Weights of a small transformer language model.
Size: 15 layers, width 512, 3 heads of 128 (1 for keys and values), MLP 2048 SwiGLU, vocabulary 19118, 64.9M parameters.
Architecture: RMSNorm before each block, rotary positions, biases on query, key and value, tied embeddings.
Training: a variant of Muon for these matrices, 530M tokens, 8086 steps.
MLP neurons of a small language model. Each row is named by its layer, matrix (gate and up: input weights; down: output weights) and neuron, and shows model dimensions 384-511. Each number is 500 + 40 x the weight over its row's rms, rounded and kept within 0 to 999. Numbers have three digits each. A neuron's up and down rows have the sign that makes its largest values positive.
After each neuron's rows, "fires in" lists the words (lower case) most often at its 100 highest values on Wikipedia text that the model never trained on; "fires after" lists the tokens most often just before its 100 highest values on Wikipedia text that the model never trained on. A number after a token or word is its count.

L3.gate1663:514485448544485487467465456487509511390504429532571461514486534565513483476413558517534487563521497601523460458452557478547542528503526512474509426509577496493550561445514526457493521453400542464480524525529524458466570515539532465475512413485520481494518583519446518504524521555529467548475575446531447562530481525462493504503451503496486451478564483484499447428446532545488533458606
L3.up1663:500520423502521445530478477486436483494469537445512489471482558532519546515528526478525434532578509507474497481425525496594553493456527516448526437559549515473497567463457517499490574468534485503509527521478491582542508492515451444506531462501503462460508484415572475556478395517497443529528575497564435546498558517552494503469440509532527599532552441501443515424529437495494453528491
L3.down1663:545523535469455570458516495534423448495473518476540508556487507554470494502501502474508458624572538536524487533503481540510483527473451551498589484484463446545480476451480453502420552425468505501625548542466520488474535582541456481524515499473514522486476551468554489415613484521476529453506564534483514547537528493570460438371492407553562490424502474550500481521528532511568480574504
fires in: "with" 68, "two" 20, "into" 5, "three" 4
fires after: ", " 39, "the " 6, "(" 6, "are " 4, "into " 4

L3.gate1269:467453487486473505499448496558472491453484493547471494466536472537516564406506450507449505529569508521489484520561465495490540502571532481512499548522505520549507529523519515522500514511469468449548550534547481500461556557430513459507507499470561515457455413544585447520622445535520464516476561537498538453483471500422571448465464490619466502416488570458465548479505515504485456476512
L3.up1269:449474464493456508547473509544489497457489528475407474509533490511512513509443428469491478458548432535492530500528488432468476529487454555481465528490482477518533496513546586542456513434476474502537536495525488511455560534443499426511474532413443472415462439507490491500490521572553523477492507442447559500572536504441478493479449458558529488421512524517490556469514445474460478565479
L3.down1269:540446563494504486520419485526545484491559418538505509539481434461537553444502483492503483509517514480458492475424430508497481478425522545509498559525529530492470542524511539538539497412477432472513525501514483521460513620497501502457486465551544465490477460498470532466537467502484465430551502494486472578506540452469492493454508519563517553494495544477481430515520430513542509419474
fires in: "in" 24, "at" 14, "to" 12, "on" 6, "as" 5, "there" 5
fires after: "and " 44, "was " 12

L12.gate1386:533577517512520458550503503448502557472446487446556540440484536447513477477520479522456490536540569484554534485522499479534546502455483490457503553494472463537445489530470573487496553526571468538538519458454458487527467459516556514526471533532487508494437487458490558451545421504572541515575478492465538486484507499437517537535480564513448430557469570533514550574481421494483530546447
L12.up1386:538477572463424543490461508436484544528576453482563508492544506508529508506505477516480544484553504474494460484491480536531530621487601529482454557581459454551461457509468452502559516450563457493438452451503531484474523504459487508527533481590458459567557572512501473499489476503427480455493561558512513448469470467548509480463523550514556431473488558476522527466515462538501543529509
L12.down1386:524501505553456502560480512537443502531454520518509503542528508447563470420502480462483548527495447575427429510506433553536465445456482546572486421500475467557501465430531495485449536490501494465609490550451462543533553528464468524517536523521482504526475526586478530485457542529510498479536520516522521512443522473462444522525465541515458449515465497545493578598461564525446535493500
fires in: "he" 58, "she" 9, "it" 8
fires after: ", " 44, ". " 22

L3.gate526:459449448466502419500536550541469478525481511448457532461489518517488522503507537529513464532477539538516488571451548413508541480531470509570557467507444412536530478475514547557455535416577491466423544499501521485489511479441537589402448508513501431413513536512426516524464511515404533414510509441551475509509493566455509491488551512493540487472493518476558588473476599479485580464457
L3.up526:495479493451496405439521589523479500433482510479456515449484487505521528524491543600534495548447539485580537610490479444441508526516472520570526532485451458435539536486443489516459512427530503485475476446440466500515456494464506538506499481472464490406528488530484468505401504480428552416508519467524510527506477523426493480469556546467517534538514517527582515515460545530455591527478
L3.down526:464511484513428515466496469462609466512555518549523497491439518460533515459458496521507465521431501464518565424512505482475505476412467506473522488445559595499553458474524513491458437495475513563572547508556465550534548479518524559553439488449506504483521447462489466516549445434448539502549505478506468494494494486520513479454557545473511541612505520446455520509487448510520430493468
fires in: "on" 65, "in" 32
fires after: ". " 47, "\n\n" 25, "\n" 7, "went " 4

L3.gate596:516502586448460465497481495504412560485503528558555534529460451463564534471517426508457523542560468493527497438454562473455530531495545525494413495492531477466502468494602504501536550480508476519501543498514499513501498504444529512577552452469548523513497505469463498434605466503500524533464529567469531485554510468477510463560488457504589458446520502453468456451473518448482534545455
L3.up596:448415536462380495476444491531528530561474406521515539568613497526515411512484479494560566497537594515492481527530553551522541435489482451529505577479444517450460567562480502499569502494513541453503488473497445467509453471543489509531475541479521534490482451496471507488494503532530495421521528465575509512550525577581551509547529509506552505490568521426489494588509459477496521500576
L3.down596:588503529492512472451467482607477473461446517437538530555517483494514487437472482483444549565504544546493508499509559501566523473469517475485513531459471444462487469561560488465458480544483511454427531506493535499416519532487489554472517554501492509484456518490520513535514484583489593461538520494480609500552497515511444543439506545465599547523556493544532528470534514489466510477471
fires in: "other" 20, "two" 11, "most" 9, "sister" 5, "notable" 5
fires after: "the " 22, "The " 9, "s " 8, "his " 7, "her " 5, "==" 4

L3.gate603:456510505437485507421477504551433469410545507517477507500433455517397456522447507498414483445592481530494513474536506432533458518487491499552494477475489469449446518513517478445464511548581510489530461502479496579464548406459474433582515493522534541479479471506518515565556509458533473481643540478498479506580450535436475444479446485527450489471485578499544547533487496510462510493463
L3.up603:475516506548461530435525494540452488515465486482469433485489519571463453505552443468531516490505493503397510538502542417479468455483538472501477461487525491474497463506467485539488486451560496459498533511506547506477502418457407493587543562454461535454516450474527583547466550460528507511534444469513470490465526496495516493520475509533524525473484507506581459459527527565473420495528
L3.down603:481510527575470462508486480479514515489517464489552533484461506460547512491533468486490542470456447432506526518539487539457534555464555463481495568428479487537575526469461458434447405467423486478449538519545531543462515428485467524558455469438468600476503499448425512508472477485511535554508525415435495463556559501524526512514553421445429525535510499505593500498462457459522513486488
fires in: "west" 22, "east" 17, "rest" 6, "north" 6, "south" 6, "entire" 5
fires after: "the " 48, "of " 5, "-" 4, "in " 4

L3.gate1486:504511492432536486492534461463608518516502482528506549459478528543499508515484498529542579572475471465458514519540532459523569574429513462524548593500497500424537566590444468527486529455518551524484495494538515550532474508504511525456410512502442486558581522518464533538443484442543571493417462517572497513478489512497513523488514488602418566449531492498508530477546510488463459532550
L3.up1486:501485501426536468461499484466539472521542452536539532458462481586488586518441479535486585559498472481500476497530544416416503452486536511494554546467566474439549435552459473543567517492563537515485495489509462463501488497495458530450433539447457512565524479507481529451523489459530531540537495570526506510464491475495514492565487544613503531478490536502461533434592512539486510502502
L3.down1486:491501537525490506476640519451518565475519473475450520399468551434482550514448469515462536544480499529472508414515490537569514486497554519543449463415531480439557594487436457511490586434474558492536473520430488533554562487540463538515498526547561467496513483509573490507510528513615374539481489516565485518529499476507486467511555502529453454518510498493542498503445459481426582464519
fires in: "the" 55, "his" 23, "my" 9, "their" 7, "our" 4
fires after: "- " 15, "| " 15, "and " 14, ". " 10, "\"" 9, ": " 5

L3.gate172:512457539503523414533572411552450474533456515515517488477455541521521563486502511486531560485446432543450513536532482522540491436503440475555558483511528475459584524519463505428421569524517461474542550483508524518530442502560442532485504529531490492497432556495561482544506508467456478518574528497552553524535472492485438496562457441534508466501484432498516517529505533555521529513527
L3.up172:524515558542492468482546463496459483555444461582481476497435546521511562460472539501518545474452384524439532557510491469538485465476506524496541465458584506472549533533416545434468557548492446475472568467521537431520434472543439546481509529511460496479478568511568489574477504464454448525529477530523577537501453495467432468541444475502492489537458455531451493491508550530457497490566
L3.down172:500424553536508526525638495536459400460475572532524489432491507516532553519569502523471505607519468456504509456491507467570500461561415487531519496455480467437491442519470475471478560560507512560568433577463496423508492416554507498515481489511502394482499476539534538482459525428489514514498499461575619466465543482545426523571563429525502511499464422546505506532485497423490464509516
fires in: "be" 78, "have" 22
fires after: "to " 32, "would " 16, "could " 9, "can " 8

L3.gate795:544541499555514536570531469497459506416498475526466529443456475560474559473577492522480497489506458451482502494481433524419436496419484522485569508444515418469510491563436537528464515489519545586487493513487513530491529490422455567494560488543464475508497534517529512517438430430467483524593553509490489462466506397483492453574458511497492439524525552534518558456457539473487497469525
L3.up795:537496483463450564545512489496431452467486510536555518443519556535512523410469441461535586577464474563469501549515457480495497515466447461498525499466489484420515484561547502528516533528479554509428485478535487473527495492462457533451624528449459503485511477513437552504531461466489565459580517482458497484525470444526492487474517535512485471483488524467531455428594445511488459484487
L3.down795:528517500558440472547599548541409381524519583472567491549501519494523530516603492498536546549487482524545537512433527418495516478440566458503499497468470471461531470482513463471530526514504471541514551496505505510488524522522522583423496506522473518484486449529462452502459523493564519417484500502503494510511500508515487537482524538483497552469563500472432449472525456521547560452488
fires in: "is" 43, "been" 26, "ranked" 6, "life" 5, "was" 4
fires after: "has " 26, ") " 19, "Early " 5

L3.gate22:503496460514468460532518490543487516377459522532507458461501522517434507478571468477560452533550439503549444465474491507475459492490535530555523596502505460503463531582583458504492519500515488473541552497509448539501457468474532546503462475541524394510430456481542574547497508586443418533518598462567483507557508466492565485532483498487464446541482495492572517565555497448517557483521
L3.up22:524541438471505472522511530512486511465451475470569490442508445546478552576523499504532541540486406425496508532535482494485528494519579530509506553423585497458495536593482535487508471555381528454530529487540519519527500467522517567535498499489511489478411504462481507544432503566502470565496547521520467442552484512439523510507473467535460468490507505489494450565520547515480470525452
L3.down22:502457487493540498527439455522527491477516484490531488510494499543504481535461469502546502559532463508566579601503581519407496465461500468533513499444561443440514498499518483445485451490499476561526589525516583524573489412521477568500488429481528421538487564538536523553497539472424481473543453437492498566422534558475547456542492532484545523522458533483534506477541499477484529491479
fires in: "united" 80, "u" 8
fires after: "the " 50, ", " 8, "| " 5

L3.gate196:478461513570514457446499535396476499553456479564449427473516439515528476547421502531546587547498540475488499493474500427441506507476528502476464527434463527463507474508501499541475504526516473544464457484477450437509546408460439484511487503491505480515512560492557541523512435519594503505530528482470443545542504454485489532485461548523440500438538473455396439445558455524513444513490
L3.up196:490543472540561496474490496439462463549475478543481439461492478446518551558439556473541600576587478448497474498499496468501423512478545497517483534473525557478504507501481484554557484532484508523500496492460468426453451462446439457508485498434479511479489541428547530470475525530523521508550565540508412521584450485452450495551512524515436498480473488453414503503448472501526477442504
L3.down196:463511461523462479507525518440554555531445483582520494448503543569517539514563499475526497477548486518511495516472524535538483523465587505483528503588470429487426475480484544524556509450479552540538492520416451543466516396520476581495491520438494478478493441469506452438534474503453499512445553491504481481489520495479491481522521502534466503562468452538529519570519417510486551504525
fires in: "it" 98
fires after: ". " 21, ", " 14, "that " 7, "\"" 5, "and " 4, "as " 4

L3.gate425:492509526434449496459485494493498540438463460471470491481536539442515483543542560466543556507503481514458496543381431559535451566514436531473446473512399480446546489484494499488453536516481452482492481517546574476462443389556488571516527524552510524403482514481481465494561525542552449506515540552536506460485533387495491482401526500474475622457532443441525587467523519509516505471564
L3.up425:509444499474456516459508462461456612479484440481495513526550520451577537533514573524510555501507466483502496503382480523503507547460484546489467495489473517504563517474522538464462440540531454460483496536552568510423483474603505566560539522562540573465504478495539527469564534537538502474537514555512485407467533453525530449459577540462470619470537509516552526402530509598499505505528
L3.down425:481569521475481508448529549450615493498577505501487576498517536499508487536609529452538562503495484540527464485385500556482511503472454466451554554479455545523521478455517466441384495495568506487573507519499563547525494454530560501439523498499544529502449486462461411531466510512488484496481519544456511543501534441494576570524460497499560529472502508503518487487549456489609454483480
fires in: "the" 61
fires after: "in " 47, "In " 24, "During " 4

L3.gate379:388456460454536544471452500514508460569501520472496504466512477491535549458502532493495450560469492475518394433512461511447515564447529532535557548468478524464542573444456484442502446539508442467462482438497530415495483439500466517489528502459513484468425451498504552460511475443557515529456564503524535512468504516501532493437489480492473446455481462490494483480500473503453445534488
L3.up379:440481450425521546504480471460485443543461564491542504499510525504432519479576533514488538478468453509497471453491423496416500488458432530534555533464503481460508530443453544466507441571473380434483438444503504450539482415537502483541559531491490470514442491515497500521446531534565530514481525541500471496476507529508479517436473499514419491461510515478491508493527446503444417501488
L3.down379:578542558508529488544452461431508557467514503531510507528524473570456455510486421418459521550426534532495489455479503505515513480538507538475577500513519471471518563480458539478500509504573466519456539547532479554497601529557489554467488434510482465589546529447444436571565490437462490494467453486485518535487515485506505515512478503502538577514495458486483477450482456518513443486501
fires in: "the" 99
fires after: ", " 50, "and " 28